config.toml
intermediate_size = 704
norm_eps = 1e-05
positions = "rope"
rope_fraction = 0.25
tie_word_embeddings = true
optimizer = "adam_variant"
beta2 = 0.99
max_grad_norm = 2.0
batch_tokens = 65536
max_steps = 8098
MLP neurons of a small language model. Each row is named by its layer, matrix (gate and up: input weights) and neuron, and shows model dimensions 16-143. Each number is 128 + 32 x the weight over its row's rms, rounded and kept within 0 to 255. Numbers have three digits each. A neuron's up and down rows have the sign that makes its largest values positive.
After each neuron's rows, "fires in" lists the words (lower case) most often at its 100 highest values on Wikipedia text that the model never trained on.

L5.gate378:175101129089103162167092136106115080082115124125153106116093133110120105121137105190135086102144185178153077099116096108108151147133099153132192108135167141140118144133195123117079173111112116143060119195108092090086135108128147075107121145136142073085115076153125121162149137097166074157192162177115159096142121111100102102113124099154084089137183092057134112107137155151125169135210
L5.up378:145159142176148097150143051140155107098071138075131100113046111143177176136118180111092072131126099158145116140160152161132131150108132107088111079118152099185153160179090091152136127117120136162084134144133122113084204113147152130150085115097104098121142062169140147089120082156139088145121118163142108169159151120150131189061154189116160116159109102144140153112129100127123100127128
fires in: "2", "3", "4", "16", "0"

L5.gate494:156099148082145149137174148142120126156119122049125162152183086157091139138133150058113166107117109118155112155148106141148129135101115106148146151148126163143098183159178188127153077084212175122113156131158170125130105146152157126167122142094159168144143131182089176147133098191112151107161114126161172173132113134123088223142114144148186115143160102149139111185234172129168094089130
L5.up494:115098136092118128200132120122117134126096142091110077110192086152143104078119146157144111100138098104194114160105144151088184137167113107132124161124153088139127186129188053117117149095150118128144143113140116154145139130164168094115042162138165165112127056078131115104172144125112169150108130093133158181185120142106153137151086057117119116084161170149194142179117118062120108104118
fires in: "was", "were", "new", "newly", "officially", "history"

L3.gate218:166169096146121135206167115176167154114144155130181106107143119139126110127154169082140183132125104126117067137148140109149146129147162132091167138087111161134060114130120104149126141134120160113161109115157125135105093159196163100135086139154117096109095142147135079081161185073177132147154150085169094137197146182151110138116155059058066134121102153159221102176170131109080124158136
L3.up218:106154159065128135164182163107110155116051137133122132156177167169182170144122118154125168131126094093154098178158178134086148090109169135130144094037140159115180097129217145129132097128099159100110102162095129099216139080132217149115089098088127147168175156094102145186151114129133094159134097088172146115142141168098140100135113099154090110152126177133095096133123150114119115132092
fires in: "been", "died", "worked", "of", "with"

L5.gate179:143115145161135152134136129151164162112099137131078172084147113143091207124132117163099078126103136096103147205052201065123135130133103124126102169100075096128150143129099122107115085110111122099173114096135132105155134156104179094139149098184115163134063141138084128116128082113157093086121147096170172127150116129133174138085093134126135130165160113136121187139088156057135107148173
L5.up179:101195084105134126170111120176123082141179147154119137159139163184147119131121186158116079164198199092130181123154174132103143200126152144109141077123084098173150132177155119146136130163122132106101131126123171128078123114158203063107150217097130120123146116123143170134130149046153090089136082087087166161114097113094111136108129132080147154155143130146081105217201151130112136178152
fires in: "on", "at", "from", "there"

L7.gate36:073155103158154169111202147123137134136153074091157102155104152112122094132161126172116116150149129132108083080144175106150066124159111150137101099133082128158119112108185128063134138099129157196096131099106090104078132157115107069083107125090149151175187092097133145130184129143136100106129137156171121154141118137092131154147174133118166084133117084106126111138191103090142121087088
L7.up36:098072126201160150124119081109099132119105130126087097170110102111132085078104064153153122189090151118171126116132152077074165132168148093161086139093103106117111079170125088086170098069097112152171194116125119128131120182116076092172157140142107145155110110144101166148105126181163082104150156090161104193102092141128065155149167107094034145190140128148142169153107035058073148098192
fires in: "august", "may", "april", "july", "october"

L5.gate81:042147128161146089127128115077128171143138154070122098128129094134088100085143135156092112155162139140173103131106156122094094215158138127173092158157090083155194081141130140117139124119167133104144180116137132141074167169142167085056152119175144148114188102120138122166197114149122180137150158164078113135169142094110115090119115132114111140101102165171110144193151131087112112119080
L5.up81:125166121146089141118142109057111149098087102125160159135096125066154096151139088094121087132105108103092095082136166107106132131097139109181109172134085104128135134194191099109122118074060101107179093110059125157160167111127126096056113112150108148089164143149148120094104178159156162131115116095128087158058098154200091141107128122119099184130107123110159100162106162129092150128136
fires in: "may", "february", "july", "august", "april", "january"

L6.gate410:163144114117075050118055142132132168133112076135088156126124107166098170127092135124095121080097137098124148067106101103144147155146144134171116114123108030127183157102105099092115149134155114086149141107133085129098068124084111122147114124084148165145110125088168142148109085130109116171118164086102088160186175138104143078155145132110100103097154128149093172076112113112164130159147
L6.up410:171149113112145167139123200093137167193152096151172138146044120118073119141125162113176168125192134076095105116185170180114097117109156171126109109142106122112168097106081185148088151135165153160141204136147141172124191077119087131135063125089118147133091126104082176096097120125106172154170110123147122081200099159167168179123128123068148142167153158117142084135097140118101120124145
fires in: "on"

L7.gate125:104116191161105146132099104111111101109104135096134150085082191139073124132083154111163093121159156138177071136134128158109152129175113085098132124153188134149124111184186126121077164101172138116151123172110156134081096195087108083097123133157110107173106076103156150102094133104121165102143110150088159151147114122084084106130138067103101134082131066141063114114136150151106129133112
L7.up125:147195151136129138125115089092120148180054157175105220091102149119106089127091167112152083111156087158147150128129154128069097097146147135150090155115180072083084141095131206131103141175140145090143141157052182114143141154151137087090140089076096186145096127121141115142109106123125165216115123124069150120147156055133164126145134126101100121091107083170188084150152139135093117126160
fires in: "a"

L7.gate544:080106095181207112046100119108119131088143100122125137172120125116104166144090136129088129144108092153182061197159102156123168149131121104109114148163161149134133119125088128148152146073110163116136115101138110136104228104154096140100140061202094185132187105089159213159134150153110134101150102135148194101115121132181204149126100075114118113120100070106157102194139194084109139108116
L7.up544:172141168090170110098198111155162156144115155119125124174127135078096175102172155085135133113121116118141154126174153159169114153107084146196120103086106156123164101128206104156134155145189177102134090063118098082103144168113151132117081121156156099086120127116137125119096158115136125094154159124120194133152133170166066138160112103184126072133174104184140116092137098101077172133132
fires in: "had", "has", "have"

L5.gate295:092118129180122137088120131100099162085085046183074192152194150126150021129164105164156132066103071162188163109116113091137140148176106159152075109123113140087090116111118111171190087142112144126119134070188188110121166126122102146089167146120077125082115118107129118086121128128133077099113104117149092105071147111083099130139107112128058146150164086139095143154136121108107098094124
L5.up295:089092062099095116150129108121094145146153180157169145180154132137114154102083113102104118138110149073106176088166130097187123119136107064124086106147068142151111164190143190136116094159148058115130207051165129138137083104125183121081170107130147142110152114079147151134134082135118140026166101188093121135108144151121136097096128149118127123105133158080103143110136103175154146117066
fires in: "new", "mid"

L3.gate621:147115118147151145155106095180121123153186127164148118180165174110100120111098148136078105059136130110080142080110121167148107134113146103167093141134180161136142113125133094126127172141146098124104107099171067095147156108157156057155087170168186059140161118160109100075136101123101078109143149095104114130159109170104081134154128127031103159107184163192132155128128033097131168128140
L3.up621:101160114153142122100117102059127228121130135095185157136133085112169138172106064082123124114115062099153121098116138144145122115180137165176133118171107157136154127102121168116126186176159130091121138126109106116088130140121090166102103141171097138195144143167131127097078084120109141090069118104173100119190158172108133140084096134139099108179142116130103172068162126109124159120085
fires in: "at", "of", "near", "to", "nearby"

L7.gate526:116109142136116057167109138151181135130119124100153123128099154202079157117101163088141038131106171091160115145123108165129121116090145052141170081147168168145195098127165183181146173153153143157156152117121145107174183094126110108111113151180160178151112146121093108121072065117096121154144068146088121136168132128173073149160104166147201149090116088126140144113098124124117142119110
L7.up526:137107155160096140153162150133126162215084118115124090075142073077127112123144162072159098095101087134195136113152097144119102077102117076125159125156141129108175061110161126175138135137166154140155208142098082116117157103131093109127096180103147104120099154126136108186151156159088128107164182173146125149165107167162146162140154089145144112074108132136146172181140074121121167145120
fires in: "university", "state", "league", "city", "world", "government"

L3.gate14:072128103082149164118099125141147153101138112162072054139088112116106144185110131110109109105040186112149176162121120151124113122073124104117107149132114158133078152104136155160135084104131100137089125124179144145110150153155163097141135100161123094173171112124109124144103141169105123152189162073124144137068141096133147172128138060096089165120083148128159146111084184104106154136160
L3.up14:127075103156146110100060107102126151132153155143153118120133114068143168147146177129158148141209100121143141160144075150122094135122180137117210144099150145119123126138149066129092063103119098088160176134161143133087150133138118154099094086159123149137157073105140136111155146153108103136119099101148168124109119105143199145151115094080115057072135105123070123129050127119101123115118
fires in: "at", "during", "of"

L7.gate145:178167118134134080117095138129079128121097108170106123153141176137161168191113107110140112121142179122138074160166128157113178108117139166102182138165169136145137127103115127152135102145128138131189151165082115161149184163125172126119133109109102151199131090112161175133094167106115134124124085091170198155177213130137069128112147098118162140104158099137126146140165166162130118147089
L7.up145:129129194113102138177130114076129098105169115125156229096156151107137122073102080120153156139104120130143113160118077135101117107163161114131156125133122107132176076146070174154123141120099103129102123119088122194078181141129163120107126186075131128150089105110067164158121120162122180177159089140130157109164123125134141138129144101138089095136144111139118168165100139121187072140125
fires in: "a"

L3.gate117:133049103116189132130141057075171183143151125080153072105101094131103172064116136139141088125136112137144171128143149104136124118204113156139057110129148192178103124131094137181178153143134110157114048107151142144104146119161097165164156134132138102115164151176149105127138102092120175073098137122120157113177164196111116141132143125109119087145116183104145150053145207096172123152170
L3.up117:176069105130189107139125075111181106191133157092076129095155118103052142125140096160114063123199124117086193086088131102161077089138104092182159090117181160121127116088166153150151094173108122137111103110105158174117146132144094088127136134111142116105114159187136115134098161070137105082149130166142112102144143098108106148105109179195132119131095152143106173091146134072116156154184
fires in: "have", "had", "is", "has", "based", "preceded"

L6.gate29:090175084126110103161133092038125090126067102144099115108154137093122121127133192123157106098126082088126121078136096172180146154082127076094123108134111105165135121172116126148132159124128094195144172136142150160109140143156095125130205138125130123150171098198119095153188130097179110162173157121175112150111141145184066148177070181134097190126142111139147156146101122129141122205133
L6.up29:123150136173083156143061069134136129172157162111113136168085111171186110060168138106165171090140092113109122122104096101126119155129141130045135131170107133123109142172082135193176164125150095139094147124140104154068156110171104168191185136149135103064144104101176145088116102136121119075093176115109144071170129089073135108109149151176129142135150117155066138141094142175154113155186
fires in: "0", "mathbf", "2"

L3.gate388:083165139134085144163094097145156165133127091106114103109146119137162162109130077170078122094149138215182071149129143096172081126157175154109131087144129114184122145144133206164181151085150160165141131077163155080103120193134132090162139145130143101096189073177143138125132124121123130121183096127129139163144127166121043165192113106159127116119088212183150159116187184126130101065113
L3.up388:084104080139111108067087146107138082123070140109074126126106165121088114114141126135134133087185143154180108126125151140183124181116124100116100120140163078167106143094094150170172126090117122131161166103169109087090104164081118130192187107167122072130134113141118143133139130071119085159151107168140189148127183076136090151150107190100125120134120200204156143109164142089083157100133
fires in: "gulfstream", "df", "mf", "fw"

L3.gate514:129148139117157156156201081179105128104144124122133169109110139133138189188133130097094051132109106131211116151117112137073121140180141059171156092119082131153115149119097104129179131122154156158100146164089077050132125058140119088133111084108154110107141171177147140118089137088097128131108131155181120062170146123159102143088190152143104157181192148146176136165100065101166134160137
L3.up514:069139114135143165125123131169117170080138142106161150122197097225169165135109167096089150092161142160170105103121091178111139130152068132133088100112092094159138148129153137167111097098093138163091164155144146155186095144116169130096142127085188126126167167124136173148143178101125159144096141129205146083100142149127115141111103122096095086045159111109124107124139093178058100102100
fires in: "the", "at", "lower", "lady"

L3.gate626:102164147074146132091094084061146081092102163164159167158133132071078107153120045135122084146095167150165157124113104108115084123132136121145150130111076092160066138138115115074096120142176082144175145133122108112111172118152194166109118097192155107094148109105134183100102110129111111164093079144125135174140154094180170134131149131087154141198088116102155133093124143094147133125077
L3.up626:105151083042160192179103174106163176132164175129082108138174160179115145123120148179153182120111127165096178097087102137146140161155167083137150172087138142158128076150060130145101111131129140147161093155151121128148091082119084167107164125153106188139128081087108116099192122155097101138173076136126107158123147064168154176152113147156143124093132169130133129129095154187055096149159
fires in: "on", "at", "from", "of", "down", "seattle"

L7.gate61:128128118075152116089085137111147087132105096073127173133113111107079069088222131153152220127155119116112153150092142089145126122096081152094142143114145069107098152147126092121166176149171092117137115091082108109101152165135101095098158114139187124165140103149161111140128169139082061077141095166131159100118176109120095121069139111114132084144176164136121086115199111141107157154131
L7.up61:143149145061134103135094106118085194128160157085117172152111107152100165125126082168130211177127125117148125116121128196091087101138122136123124145107178114130122161132116121127188122125135084158175124150110105115135180133104151114084174123157174131104207155103097142133112109134105159129101132097174183173158175130107049120119105120135138091070157142164148074127151187049099153117154
fires in: "after", "before", "following", "in", "helped"

L6.gate71:175131119139138148139143113096206184074169128159139136134110103143130114084170140098123124130069129112126127126116098156174131164107133089106091150150131134156089186131083211160137140156103114151116178072174187066155155149137118192156122130120090085139125084120101177134164095133139062111144090173157158138169158151119120121099080138161108132134150121101137157081125211180090132137121
L6.up71:091111115195100182138096171116128141133110107120153205134115125092121177147126130156084047145183152118137122165138099089122178054169073086124068082124168099118159113126139158170146141130151105145091134141109161095094107128115147127123177187120151180133157155175142103161202133081086136099116120138156142095113117117149190043155103107105165201094147115171117147168097098130077110136101
fires in: "new", "of", "news"

L6.gate295:122160154203185148115122149095138160124099149133118144149146196082141119177132086151130128092097168190133104116144138125123169125085130131166103131154093121150142112188083117192203140078172169171159103130122153116140162149127167079082072214120105161183189107088119127142143185137092101112137082132139167168084140094180142178135151112080130153079115120124134141127142092119136160124101
L6.up295:111134111074151171190137116098127071091164143131160122125136104127122154150178090145100062155113133118089156163134168121091181137103120084160086067147128072132128122157153191124128097138124090162097097117109131108167136141164136122189131089071098107185097083107198059211086122139148143132123126092167169118129156189090144121096141067135120182087087159124135121113113077133068155167188
fires in: "february", "june", "march", "july", "april", "may"

L3.gate181:073112154112168143117160169087156151048115174131154104140163121084051111082112116131173088158107120114117198123121152076142111108149059117109110076135200107138071182119113128154113152095101170141178138122196116100116169142129159097101081089105203127139158172113153146136148064165096122121112125145192148190144127160135139118143151143145201161200042148140113078147117133124124140119165
L3.up181:154134126078169176165096166082132173158124137121140129178100045080098155110126124082152181163082084134148131109112114097139163116131111133164128119129202191128112137174207126118147173139111131128168166184158167112119088089128134145169157154143106095095165139096125092180136117112112123119121121071110161134155156144134158157087163076120103135076158094178169127138128114127104157096105
fires in: "from", "of", "not", "never", "next", "third"

L6.gate87:136142106166119117130108130094164141097078166143077127150137134097110091158095084097128166138127139116114142072188139061088137158157111119162068119118111132167129166200145119117123101117144083155121096070083140074065119158163100117091075077155139153101145148162152099111116121113079170083094110144142128143122155061145064118192084119114116102142173113178098136145177152120069167147111
L6.up87:093132094128140076121118094114143111126125109134134170139098127103137194150056181185111135106067108131158165117118148134118115179063139072138113114100131123171134124159133185081114154092144132101168143113111127088124194120148115119128164140098054115174147154055122085082149088181113152099108158080059115180101132108148167121110129094163071111111183103190137174160123113126108136168130
fires in: "in", "n"

L3.gate628:116120137144106124097154157138146146115193143115121121152106180160104147088162050196137127138107180115117108164188124153151092111135115149095082164142157160142146156126110142109171138092113142160161114176088090181078139168188135106198112127197114115179185121151152115121175091178131135161154089125099137181129138105127131116212142124181139108119135133063140140125189101106133143077110
L3.up628:126085083092154115067167098140102118104182123140101088124104161143137152118154096202132103155111160136121091092152108130189086138111101172105112075128134167124147114142173080129152085153155119099166198217103056173142160132161114148159100136202146094135151159189163130139129128120161109124085109109126070142120168111141135094124126103226134134102107131115152121069159093104137146084144
fires in: "had", "has", "tv", "frisian"

L3.gate438:196031186188168169155163133143123112095171138102168140122135152175049134106099100114070130172090184126095159157194143145111105101187135122128106102148110170131112166072164159151101094096095155113083147037154090097141165158107097166107163068100083100141103076115077099067083087162139093129167141145074117150154176116157123072110092027120131121126151117119112144152146114155087060145126
L3.up438:118149112112073119201085119124109145181102142112177106122110076111163165141156106096145121149163111087154101150095093107118161085178084131135046131151124095111098185123045140112136142080166120093182170136104158099155121167138141128067093150174111182133107132073124140155090122105141144083139097158100100133159129134096095143147169170080101065088049126138130116112084093152094065131097
fires in: "that", "the", "who"

L3.gate261:098076106113132099139139139113103127132079113171123072074142127118091114133150152084126128142156158140118137174146182154123119100151124095112072102108185154116112139093057132150139125117106091120114122112105175107158106144156194079106122114113152071138153197189206155142093179169171087077115119123134177155187130137115093114154215148099124101149219189188110090105138175144152164174093
L3.up261:111158123157135146177173141124102088143104106102181175159168196199074141107170157130167181142109141144147132123144156063135143112106144126115094113168133168148108163174123087156124160135167100140123101151106142154153219108129148145084097120135141131121115128103145085110120112131091071129087108136166133181160088092058188124098156118142089098118130176132134111132119128177148104100143
fires in: "on"

L5.gate464:117096110120158109159091108102172145101144140060147119148081080085095172160129110121092101170093128176127121121136121122104133200123139139156160131117145129167179091126089125121158162118186135115115147069127136167133064127114143139109176080137138072094154101164136139099179085138130076121164155107143081099131165183135121098100203122106156102165064123141109121144148112175090067139111
L5.up464:126108122089142158115152111186123112101183075117129126088066108063131111123117089162113129174132169175161122146133149111129150085152075110077109155135102175127141084134099102109139197124089154111098126126076118152116106147097178110062141121161153096138093105085123151123164105146105169100132120115088166123146089113151163125132143095119150124130118057071109130203189133139098120132175
fires in: "of", "for", "in", "research"

L5.gate576:135102137097138106150084121163124144120074117029086126198091136104111150135138113119147184091117199144119117145110113091142130113126153110150134183117182112123134094112097096127113127072162122115157122064144081185091134099205081156129086119141149150138124127079119162104186087080076157128161117146150218090173089108113104180179144136129112100123161120169179140120126146141094152088101
L5.up576:123092155114092106205089146129133138134122195064114171143151127116081132134113134119109222058112146132139102112152120145120087085192098127167113135112166117198078152133160120105147090111188162123140096155164221127173142142098142141136063114156125179104071123069132155148124150125112156184151126112155128177145100121135146101170146111112143096094115082113144194133169187120131026079115
fires in: "was", "were"

L6.gate640:113132148111132190105086144099103143141083103161068148134158161104100143145103119112142174129109103131084104107132155128081081118196099109139102139175106077126152069129111083144067069137129113130105078109103136164108165071103191096108150129179202144119107093140137098207140105139122189121176197114132144139111124108123144144119129091065141077166155091099094132157111141125150158131118
L6.up640:104141112126131104120125124111118129096135142120201089134084069087156178157072112144149166184146068119144096104128077096129137107105101137135121086143080151118099128131188061133127156139137063108128188061142137088077158134182180094148117175124111229117080090170127164117173107152127059078082166163162151156132115140094163110072147146087119144155114131134162131150134126133076109153134
fires in: "of", "began", "march", "april", "death"

L5.gate403:149181153116129135057096119135206155110105125108132174019131121118153122099138159149137166055145152176136129139092129098120122171138107127155148122100160177171160168112176121067099113103088127122130144108132072155085189177095127180136149112188125113117162111051103129158143083078151100171132169097093104180105132090112118124111091150129108138087138182077183124116117099212123143148091
L5.up403:096137110098163102142130128134094065147124087153072107084075073131174148150141092174108153066129162180116097114137172131107110081114143108094112156106196112138084131123061130133105139185150104122115086150183121133193166130088097148107107096091149147100131136083161156052146136134127137159157084134160148123132125080101148158103093113152144118111121164106124127090131120090133113133067
fires in: "0", "5", "4", "3", "meanwhile", "1"

L6.gate170:170120147057129117135126055109084086132116180096105150137122129148150167111150138130097089132129137072099133138121134135137129134143148101173101224113170172116140077198119087154133090074162155155133123123101115138121149161149120133104172130116145133140159175081116156186138137132138069103150136111096202178181117135121046115147165135097111178115130102135174128096138180089115162119209
L6.up170:153080151142154148109123156105188098169149137139076147128118117133090133138154147139123190114130092094084122073138096158161191110116146153149102116140084179140166152118168109065093124105161141190124085160130080171118179135091108130191113193161133124185072117121191193147072128172085141140171073092136182153120076066120106155174118135151112134076154111074171143150154118077165115166142
fires in: "he", "she", "they"

L3.gate272:124164152128124086123112150169121123118120097075144144165137181163046136169127123092165142096183112188150149165119099089130094099108110086118130111098184150141086178111116090096143137109110049162107091153160179110109147111150158079103104110108204073110208109111087156106114085113139064155090125158158148145163073120109110119127164093114108086136101180150122168138138151091114096187102
L3.up272:159124111128159112098202141163161156122107108117139127148102129096107182109091146113167145062204096125178164103141122144063105111115180199097133100108089144160128157103125147072154172059159073127099161108103152087083159128121155122123136135148143167049133151115067194072140110158153139171131155116171133121178030124131144115115137156120106091148089104124058161129120159155128123113120
fires in: "on"

L3.gate153:155132121179083067142113137137115178087126172078141166142082133155140183094105128128139115082129112125107174121116139113161155153075150106210121111134161155122103129149123083107150171144152135147110131061128161154118071136157082105113121145108091156186080142120150040161146105122103135085144072156141166166137063104098135201089142112110119115134132172169186150095116143111077133171133
L3.up153:143164145139155099094126127160094132131083125169141166157115163119096163171092114074166152101158143115187097101158164138131153135139115124122166049190153144125137181147157113082104131123119180113118103108099100162134111151133127104149077046099096120129163163125087141137166152108145162085108076121157151191191081115142130165121137132140168101185165127117105102106218145106119156088072
fires in: "as", "been"

L3.gate600:065097156118135158139124061170150122078131177165131126131148145109121107161124108093134137156090142145122145136114110088104138084189153045060156096196117143124139058154119103071155102145161154144119128094153108081156111120086103106081173165128139092131149078136165136071188213139145125161130150115088104088198152108135148113108170133099157128144194110076046187097085152113147194151126
L3.up600:143081115126088195130146131139109191135156120119111100128158085147142099177110131115070126107117176170194137062146169101146089169152138124080127100088130091135164081161162179174126154106150092153132142178167144117083113144099184176082105148113149112175172128113116142112150125089154166116155140123096161117205167123147151153153091175084137083132159154158074168175131173121187138176144
fires in: "at", "of", "married"

L3.gate509:188153118120199170138137118113147081175133125116073168123094129091165151164042076101111170150136188148148124092167081125123141099055129102187058146114117171149160176181120159159146177120133104101153109133114109154110160134058121085127110131162183061128151076138153137127112172176122075108101134126128123162127108103140128191184133121161141111152161139135090103111127188162103158181169
L3.up509:129180073114138171133131096145114060165103126181089176118137141089159136118093098110124157075117178142134185176109143127100168092117131068166116122136125066140112104151074072130102165139091127079171124128105156096159169123100152152112132085166117047111142108148142173106123134115125091071154154117149149111137072077158129176168117146140134106158112052164113134144106174152150173135166
fires in: "in"

L3.gate93:128110130171149115148138163146138149058079101129150163142129160181020113151131116132064063127138212147122096144125129071013137135103119130155101110131142131172080143087148131142124162150153120144077147124156151123087193087137107083123180164103116130156135100150124132153147145157144139099118126113162116070128122118114097050120128096099149129180207076142171207133136129082113091083155
L3.up93:160111124149174115123161096124149076172085150135114123197137156160099084178161131105157134082190140152145130158171107100156060062104129092149141123094147109166144129184109112178083173148173100123175151129126150126097138147120140072121098130197098212128152122156075197117161107090155126171092083103141083102107109138093082135167130181109110135137170134142141126104156146112179134123135
fires in: "cup", "medal", "championship", "constitutional", "historical"

L6.gate480:128122139124105106103105133154112158161131137122165161165112121076099139185106133073083089176185181130162097119118136081143116169150170132173130085100103112156119087115155114143140096125162119155179115077138147069107111198195128137090159112134161068122155088139167158146151124123107110096113141136130101150171115156148179159120141161141074216169136097094108121148162159128132109120123
L6.up480:051106148154174075091140073145109126112063108135085131152068158146130169146093086156162136141159116116169070070154162102095197127101075137105202111156171179100145107154125151113131132085117115100159076087118107106088141168144153148088120152142152103132173157067183101094109135149163165108122163093115151159090117155083138178111132151136137138163112123115177126157162156144057172205146
fires in: "to", "by", "for", "with", "n"

L6.gate267:098068116161116176130159134116095151119154126095134161091177128106130071126110122091140135130181102137173145125157117128098091166188120136115094183165144122150133073156148170100151162120155112182101093131107147162107089126138109087085084117131114132114157121124180108114165121131112119069163134147138114146125104122157120116109146176113113131119093095117110106154129070112092093082163
L6.up267:083067102101141140152126160161062130137150136154149150142158095121154140076117031131114158144197124135114102236166157139092131142168160128097155092111116135147130144168099120121176143145105133172141097154127165066135103090143133142123126098143147102119146138189198086092087157109103131123127157178102111107105177135118160093168147093062081115134123192070143094065150101148119119118159
fires in: "first", "second", "third", "1st", "fourth", "2nd"

L5.gate244:157078146124098095127124100138137132156081104100159124121175192122141116150121062129099145190160098106068182157174147104169141196208134114173114165075143187133083158106123097102156113108158187150175150094127114118140126158106172169131140111166117111173201140157091170127163101065148134081159158118103180109091110128064092111125122094105089132133107156069196138061116135024148144113156
L5.up244:103137106101127115066124093102156110140110157150145173125192121136154145157163091147114105166151094159149158122128163105102103173101096150121132094107135132071153158159155134170107096128146103153149078135196144083055158148148082108134108140128119141129077138134066107125139122129100151117098124121113112139129105121088110107125164117106115115111095142117087103136064144089115154178177
fires in: "he", "they", "it", "conservation", "there"

L6.gate652:103154124089134086123100144101102203133096108095154132091135142135068137167181125054082098112118118154198148167128091149069130126106127141106141187122140135097095135143097141155164125160159182159192095125125141135181073106199118125131101079116126194116096118087100136107103097112097102154150089132132157199118143164103134129159181116067162157185123091071112106167086071107140122080144
L6.up652:075113116129087092118140137100131160130115145131162108075127122117086124146094167129107222182107133109095128091103109127142158110162123067187151104130125133119134140101196135165117098111105152145112097132149111192160160093123124117111046137109200151077147080145144129197098159133150171131170120151117130111117101122068141164146160125077101127175079099155108180178172093127128108074151
fires in: "county", "state", "city", "national", "open"

L5.gate551:106122123175166086138100141113151139125121174055108135096084122171127136144129183104175112100119107100188093101157120123120148125132169150092150083138149154137102120112107081129090157103118129136135097138113106081111156128093179084053116092188140152131190101063122134142104129059177130077135132118090113143183080138049122172115130102060113116126107212167116119137159148104146134117144
L5.up551:115155109120137098074155111126141135136124134101165101116104097146154143137117193107143152081151102139171122114120146134120171071113161149082161156139107110164100144160184124126130134126104117146183116106107156112136136110088153134133123172073090148155142146140156129112147140106163120122175116135136165079150066094087123146128171169181079102131160146165084122068208152174133131107197
fires in: "on"

L5.gate528:146073159128011150144148127127108155108142101187130133067091066094103124067069117118088164142051129103120150167119152112176112178185116132142094107098141135133168145145146113104128147126112134116126110105138151116136123142134133102120086128109161174110116142126147139078152146141133139185037149122123166138132106168136126133120171051114047132144105096124105134106130198072067141134176
L5.up528:091095166109169139140161138132167177045119110102142120169117139093136098139110136124126121176138114166209175112145112164181139128164099143123058101109078209123064166121122129122089155160122155093107090193073136113141087157121104141149192103119171098096154116110113143167123145107145114119105119160103094150108063209102169163164163131142134072127177166091150141108186088131060121121092
fires in: "and", "or"

L3.gate529:094153093148115127168148133115149200128105168131171117122160153076095180175107143098163209158042068103168077126095098150138093142187095131158164156093149128110183153123139122095133085082171108139179183144078146085090194125049083122103108122053142168157138116074147157175176166142121062090179057159136115165091178132111111136139121154077099121141141180140198126161121110123154111130175
L3.up529:055133134146108160112073132112096159095142126113123180104120113103119099111165060101096157131171121117132151119167144119147182123097110168141135130140129148112056167167107168127083149096111111153189179103169132182101084127114081206118115141173095155099187148118146152184084179154148131180113143212147154131111175163171116105121140126084147125133094096159159079113130138142137163117141
fires in: "first", "third", "traditional", "3rd", "of"

L3.gate458:116128139158128135115176118168052070109129128130157139128133193123199168166149106201122106100172152132088100097118114119085155122162124139169146103113144148086141106079203157165122099102124140109175146109106129146124171152172085135129133121080166114182129091098155131160124190153194088118148066103164097141096149163093091098119125047119110137124102111136147097124150104075101120137107
L3.up458:081104155148087122126164078140043084124111117131112148138129155128147171158104113147141127066153136073102116127105077074073143119156137145142110060113116103118136158132076099132134159073159129086156103109135100111160148134106076180113100148085134161167153143095181157153050171114114120120120119132154098117053139102119090186087160107078081076133170150166079063155086177061093088170121
fires in: "the", "an", "a"